python train.py --num_hidden_layers=12 --init="normal" --doc_mask=true
MLP neurons of a small language model. Each row is named by its layer, matrix (down: output weights) and neuron, and shows model dimensions 170-340. Each number is 128 + 32 x the weight over its row's rms, rounded and kept within 0 to 255. Numbers have three digits each.
A block is one neuron, or neurons of one layer that tend to fire together. After each block is what it responds to, as a language model described it from the Wikipedia text at the highest values.

L7.down1540:124116109105105164088165105139150113132039169165070084150153142107138123096088119126097124138094079095144130151170084135180160135137135158189105131105123090126079125098116132107125188121148168150147247143134157139153089145180142124111111097180092111184051178089105150137124156135116113130130115136140074142122174119119090094085111122123142120109071117139093089090084155123103097160160100130098175095107120143120093086169185045174122169091156155151138095136101129102074094103091199117159100164149045129134112118149
Responds to: Predicate completions after was. Final token of a predicate after was/is/too/been (participles, adjectives, particles, or and in paired verbs), e.g. abducted, long, back, developed and.

L7.down1487:177110116145146127169135121153180108100117141152169086146141127144095102095150149131159102107133145062098169144095096119091115082144163136126171141165148127116106178076110080141104142138123144193129138115150110111083136137173098131139078090104137137161134103132150128171163144143122104080144084158086098128085096139103104137089098154146072125123102128055116163104132162138168102120141131178175134151096151153144103104139168116129070122208107097106140112081106116126133119083106174163096072150174186124177216133140
Responds to: Status or rank assignment. Tokens that begin assigning someone or something a rank, role, place or membership, such as named, appointed, became an, part of, finished second, 32nd.

L8.down485:147157124136159205149124112130132102107068142169109126110146103127147130162126099099152069130078087158084071107098138207121131136143110129134081104184131069150110110149116106100118130079115144157123172085105160167108113153115093142200126169109103063109143145158168096185224135151086151143109172178130079137171143196107104090128119156138126130140167069163139075113221107107142145131109137098092087109114098104143096072149174110100058111147130103153135075111159139154158134104172103141129094187132155132169086128094
L8.down779:179159074090154192085144078146132145120143149108086173109097126166135119150097108112160139105129156156164101116128107177100083091149155113175138082166164189130109124182169148123083137156070140098148129045190130119129085138169206191141139126069151114124146130102121114127083126083120118141072124131094127170167190102089095093122168164099139093109156125112148158111144139088161128101136155119092183179146117102126136122138152102136122192142102121097118175135138119173173102137072150111127155143111117079190059150163
L8.down946:198070161166108160168130075069166120129087150148080075166176143085079127099129060147160141028092041180176163145125175141152130114159172151136137172117134129217125170148082109182113079191151140124130115136132152101128141143101128118117088161119161081131064159108162121122188154078078122157104140118132145095098136174101076094091174109121105159143174150129153176139178097154174105167124089078143092091123150120143086118128127078104095123116128131108117123102160156141194152115104127141129079141130165117129098178113
L8.down1512:119092110150112146099118146140093183149126149174068134105082153123071141154105100145192108148118183163179128131128166108094161105219160100084126157129062158188122110090158098166098131147197098155134143182149193132106089141159149072097150118089181164148136055179135099152104080087091075121136105131147113166174068077148052107149114131193081083126138168113089123154096117137137162109109129141157085162147158176118147157144139154125100143126107160061106154117138155120142155080136144123117162072138075121077123136095
L8.down1756:119124150139142127147148109155097110106165060192136121127083120088144141111100120095137160135147120136115126124148138139128097095058126096120142177131140074146170141181113125144109082091149057183119113116098092072102126141128098125174046078149113157152137144110172149095141192099127138121141097140123112091111145147066145133181105139057139101110110109135112095176117116160062123145134130116130095102162110084093138153148197079121126117212106141054160153164128155132147078056105120112078095153105120138095078096113
L8.down1908:092144124125097117158100076144130147085088127086131094110121125136080166038138160147117091176109172186184094169129107121043141142142083107089191116192141162136110108136093187125158125109112135126183099085145123155123112129069133075145108142139079124133131141095078100134124146202138189111098149108160090144089131145156097095173091130137164092091115128099159132136127103106118127175143184182085170073085167123120092117105201136114121138141068127148156119129077173085137173163083106224101161182087130128099110125141
L8.down1922:145123123120124154137190175088165183130066143162118044135130181105139136168151170101097119114147157165104083123119140114130166168161135143144120097130092070142092108086124092156114133125178121150078129086164103106120109151108086122166149134096109138128140120110157174116126091135114124139183086136187142102140190154132069140106179144088118159102135120136127155109095108146172127145121089171141111116118154061228169118181110176108091189117106119125106123071133106152205191146144153117114172147095120106143117140150
L8.down1933:097176134134097136073149116097166124130116155089179139186137089139095096149159106120135135074120136154111094191107114205091122120137133099124086154150135121174140181128142083147071073149153150135212128140074157175132155124121166125165149111098113108147126144140125118136117099110136095145169112143135150013157107084121142112063136112134098085134147117078100119146177117092138158176150149055117083162092152146114143088137080096087101095162105098113130148124155151115113152088163136125182095131175126160165137141090
Responds to: Article in biographical roles. Indefinite article a/an after was, became, as or and, introducing a role or honor in biographies: "was a Guggenheim Fellow", "became an honorary member".

L8.down160:126089076170148077139094102119119134112098146091176060124136121167151132143166121113144114046093161137172152081097117133113108100135174082132108114174155053102128162071051167142166112098080129191100181127076098129108138108119133122133175125135117108111191145137128133090150145164134058092091165144141128144160109160148070127108105136113178097130142148132144090161148112140069078086153119054085077097168141158131108140153122156097146148105092104104117160160192135163143099093134143083106171067100070190164155122162
L8.down615:144094107099082173191217138107098126091130129126162096161128149136088086164164155106153126144100121125129067087135051155113135120177181156126098112172163143136104128123127092102124108104130164197107074145106167168105120050138074127195115061123068068116133202154099126137118146163124160140137139117166082150139092129050187137136158206173113167151157142144079102140098118121148170152140134124151111121156127098123170071152144121110117130141104148166085122089125109151087128152133136133127176169106110081170142179152
L8.down806:143128112138102109136198143142155088157107196124195175136127186098137106100191034144116110171117138139157154122154123157113161132174201183136122153123198089088107095170137079119107118088140107118183067183139149124166103115157122079109065116090129135078134129124178133091144156152182149114160152078116085141148129157098153142163131187153082128135078167107129191109133125083105131118129139219132173118144160133120182103125133104167139126135139130139084149116122113136169123114155114095131133086107112146127147163035
L8.down1520:153091172170071109143068118101146106133153126112111100121110154106144065104125151115095106111151095093135111168070128097113120093114118133147098089153092111041142144110098137081147130104097154108138154164163090147156144110180148155143152145142090132135122167100127124128132134124148093195077123082202176161102114150122158140141102101161156143132059139093110094142137137073139076166110130124097165153162139129142134097124086124183168155194031108143150172150170144146101151152128099128148208114151132113137149074105
L8.down1586:156144091085106134162103170185144106130115127161088085092107116108072112113131143145142092160132084148176139126157171096126120162177155155135087128144159135136062091121113112107053140133159149101178186133148149169127078094112114118133155113095127072180075122084136157184145154150113163124187132107123071136187158091090078127153087174133120075138127129177098084152111073108121120159127161102136106078105138177171079130177169096150116193116137196069119108109120134081079123115149162116103056159159123136096150201090
L8.down1596:191093079109147129084142137164139170092091065100131080153148160146149127081129064109163099181079160202111116149115153148131148160058084142173157130166129154135133140089127139145189126094061168132132171157145109157113164084166105125146139168186145107141146137078111130106177084150153155159123151127116101145160133118123153096100146147145159144118139137153097165126148135169108126159153150127165145159109143140159136156065154138050133130186108123132109166096146137151120143134123188158164126108140149133074104111123
L8.down1741:135114114120161130145100146119168083120177167121103132104113126090113092158064143137076148110096117180080092151143192048140059124172158149137125106126129169097125093142129139128113123174127145214163101157108126128174089070150102128113147126159138099126152114179167096102066126140144172107132143200114150082138149103101147122117169148145125143204131148181158149164108126192076113121151154190103137154113148127121167113135136120105184161146133117117129106160146160148117166081082096163104121149115158167125135131163
L8.down1771:115119153120115131097096124121103115123100135134140084147120152193111140030142117092098134116194150124149147178162179152162113105110124101137126157109093126129116163021140161087077157114146157127077202101126115111085117155124114091154100140160069162166092196136147097117107158136182101149068111053213132134120139127139111118152107080120162157129105150111108136086127128128131104100158120151144159137149152092139198152114131110135128156157126151139108146125201085177158142078107113131116145183119165116085128076167
Responds to: Predicate after copula. Adjectives, past participles or "the" forming the predicate right after is/was/were/be, often word-final pieces: traumatic, scarce, unpopular, injured, made.

L3.down789:143224143136176158072128102115154122134123122083086136136062090119093094133078077099182099142175133106124124079155084094090086110125160172138130083149234141150160108146164122154127123151122130085127088071139122179105146129113151131119142158133144114161100094147169112147134155101143150169125194110166092153116117101109094149161155095184117093167172118119114072126115147151146136178152156131131181115073153194136104109110203161137115082175022137087085105134061052126154139098073126119150211110103116134142153080113
L3.down877:194182102155150094149131116108073110150162112079128146077094120138125107123107088120172109178118097146141142132095179163162103104129105123147110110110158144148134163091141164090160135113117090139129056176152123093083082147106105135090146144100166138174174081155143142146121126103109190181127161137109131129072100127079067085064114113167163093145139096109154161113118166093129138121113102192069100121116167125109162163133181160169126138168122123080194113104220088139127096149123147131107120158147076159144139133082
L3.down1028:106174130119182182074085168139176071109125151072163144140163121124145163102136117114229154174058105112130101159117100124167101083127140202154066098132148161179134199112167180112138148153180123163169187165158133140116057178144129176160119112084177147132109096132092088086138116122117191182129129113101152195095166097132082171141126099206151115126170089097120097133102159155078121145113150182074166146144156189160121091116171172148159119149036141101067105134107036128135120094166165172121169119124105119118121107114
L3.down1075:150141094125143158141131186123150121140145113090115058117101100154139220123130124079102140161135162145114174142120166092119124113171122129186160164151121123130090154074152160097154133170175141130123057113116084143147152127153094092152184140154162152108168087104102103157130127124070161176074146210164122138132068127120110145146135060151059113158103061131095165130142132142129126186153118132122117122124127091186198144065172182137131099143134172138194142117151102120146139165180140119119193127172146129106128113144
L3.down1378:142165135136143113114127100143111151150100110116078174106180080135180097182128132166141091155135122117088110148140145128160081114105101172106140149137117164132131084147121214071095123136128115092156110149138054131113078092114154169117097127113058125104085119134141109148121144144117100124112138151106104184114178106097186154105189153157150116082102176152170074056127163105136160122147123143065158133126172170121156081110175151172066132108138153122151072083199117147095141096137083136144130188194138198096160099100
L3.down1527:116122147148163214112116076111117123105128162134111153151097068187162110099102152131099156147124130126104169181132147104128143120171124122141121139138156110089139157098166165100087081157108170161097127148139099122189088115149126105147158156131105168109099129138108117167164151237107086132121105143173118084143120108066143129110169133183162153186103124126093081152107153146101149068131203141129071175125111125141094120082141145164114167156161158176118120163152166121108179115103096139138137122071165144146115126135
L3.down1744:109223120135143090105119051192097137084160127119162120132116158145182151141149114144198104198059152158164129119056118116184141156134134085156156134169173132110168175151130143169142122161135079135119096146150128090123113160090193185121127129117155099123112097146143154112124102186119127180166124190125169103124107174126084144067147139149134141148186157064128106134099140096128140124095158175167151122125151111083160116103155171127105108183089112137105149117182059095092127155050127157095149101109075089124139041154
L3.down1968:101087136148171130098127126148114148161147129102113155165098103097129147132085063149129091149126119105126153131101134094096177153138126041117171107122119140153193155126088166098126083183175141106083138183078146112167082122143126114086168075156125112128077110130111121205168129105171185113113146055125079145152067133088142081175198095130136153180171170056064140178090140111106127129118082139108127111077187169080139127147127161125103119155108095145139140125159136123030151091124144112112178009108122139091120140168
Responds to: Indefinite articles and initial p. Indefinite determiners such as a, an, one, another opening a noun phrase, plus a lone "p"/"P" starting a split word (pardon, pagan, Pistoiese, p.m.).

L3.down50:092135134100088068169229142134181105136091177076110127147157091179135114067035155126169089135122150080125111099139134119170132073096161169108132086145105123163097157128129168164064080112104165120133143107080164076176167165134096115184131095140101124107161115115138089136120206129098124139147155162172105135153111146124114095100112096165123159155117134123124142085099151105089151122122180120201147150118169086137175162130133143151152130166098167104220134092114141143117126132170092144123120146169094169185132110138
L3.down93:112151131088108117119139129116120081108103141135158157082138155164160104143129087132116201111171152132099112132099107100124131114170173058111196130103112181160148112121095160092144172125132095079083124165158048113160169144117162087070129152151167160141188144115107093207132082166143118137106113128093118092147078205100132133141048080109159123070118079060120077119140100084146088144159141187146088078103085171112115135148163139123132132067168139148135148148124063120172111173136126125103116157088108162145146065085
L3.down794:151074131088115111110118127079137136117143160142096138135179117104165141097144107193165125145213086137101114158141160127126142118141151142109105126150130131153134114107149138160128098173153064166142155147157126163123155057118091120151116090091137096121144092125189155106151161163095089074224104210099085167132138139108134106122111122119147142112132182141190116149127100200136157175087131160152107139107112182117146160109151130117185136101195147083127193054114129131152189086160114103155048124093182108109148158162
L3.down1149:075168119159193128122162103134118080126100139125138125167121065144135117047084093127173077144139139107127141104130097115094110070108116109171104065079098201197127132176116124079067065100144128099113150116081122134112086077142167078123121094105158122107177174147124105110148090146069117166150109162161132068155115084119113135058158140137144157152156071110069046109107167107113152119133147143101018160138153072137183086090188176128104100154098074161096113078159143182083138151132104149147106073161152128114128090106
L3.down1294:063167149152134163145136160096142101149144145171155122198132171154124047071113148099116114125163092136132078112165092117108154111105122135097163178075130116143121161144181090137139128167126186123098128144165152119151103085146106131155143107132173111163154153169149154095096128142153166111072078146130184134129131100107097127124108176141096140120120110148013140127096138119151133142094140098175166140195160105153128158111113120092167096163140098077097128164072079147118157099142104135145108136109164114133161148134
L3.down1328:105111166101142167126169143112109110087088132160143111114165147136174154066134086136162164149200081168120112149094109136131157096146145109153155104166092108138099174147111153126117116102142196109132107094142119183145167137138097103146101124128106146184164151149134204160133159126091132093110057135118080102131136130090119084146137148151165134104228113103158127122070140108089160162144140129118088187161148079130120138118142125055120038115072146097130167074119070126136102143156091148121133113164160084136125179113
L3.down1646:054121133099124124137138069123198139084101094117115105127172100135139098118127122144122117159132101128068121128131110097118124117079161130167081164125151104132143114132103125049137105134115104108169117135170069121156111135122114199140076165116141131109100133144146131172128144068083199090128119148119118126170112134106191121116146061119158105126155103084121103159132190088145162107134139125112107072154186159148114101144041117129169098087103144135142142101188141172152111144151198134134099132191117076139099107203
L3.down1717:099184132162138064110122048151105130136134157129126080202132155140113101078073100161154086168194090103130139137079166117122151052118112105116147124150143185123094082171136158088050095187134107045123125149112169120094135113173143107210124087091143122097088126127071185102062151130094158127151054146090177120142178138113095102101096099094140127180146124172110116159120165138110125132127186155128117160125164133134106121100124129128137161139078116070076159135127125098096158111110146088110121122157106064127155184128
Responds to: Adjective completion tokens. Fires on the token that completes an adjective, often a suffix piece or an attributive adjective before a noun, e.g. chaotic, -shaped, irreducible, red, aggressive.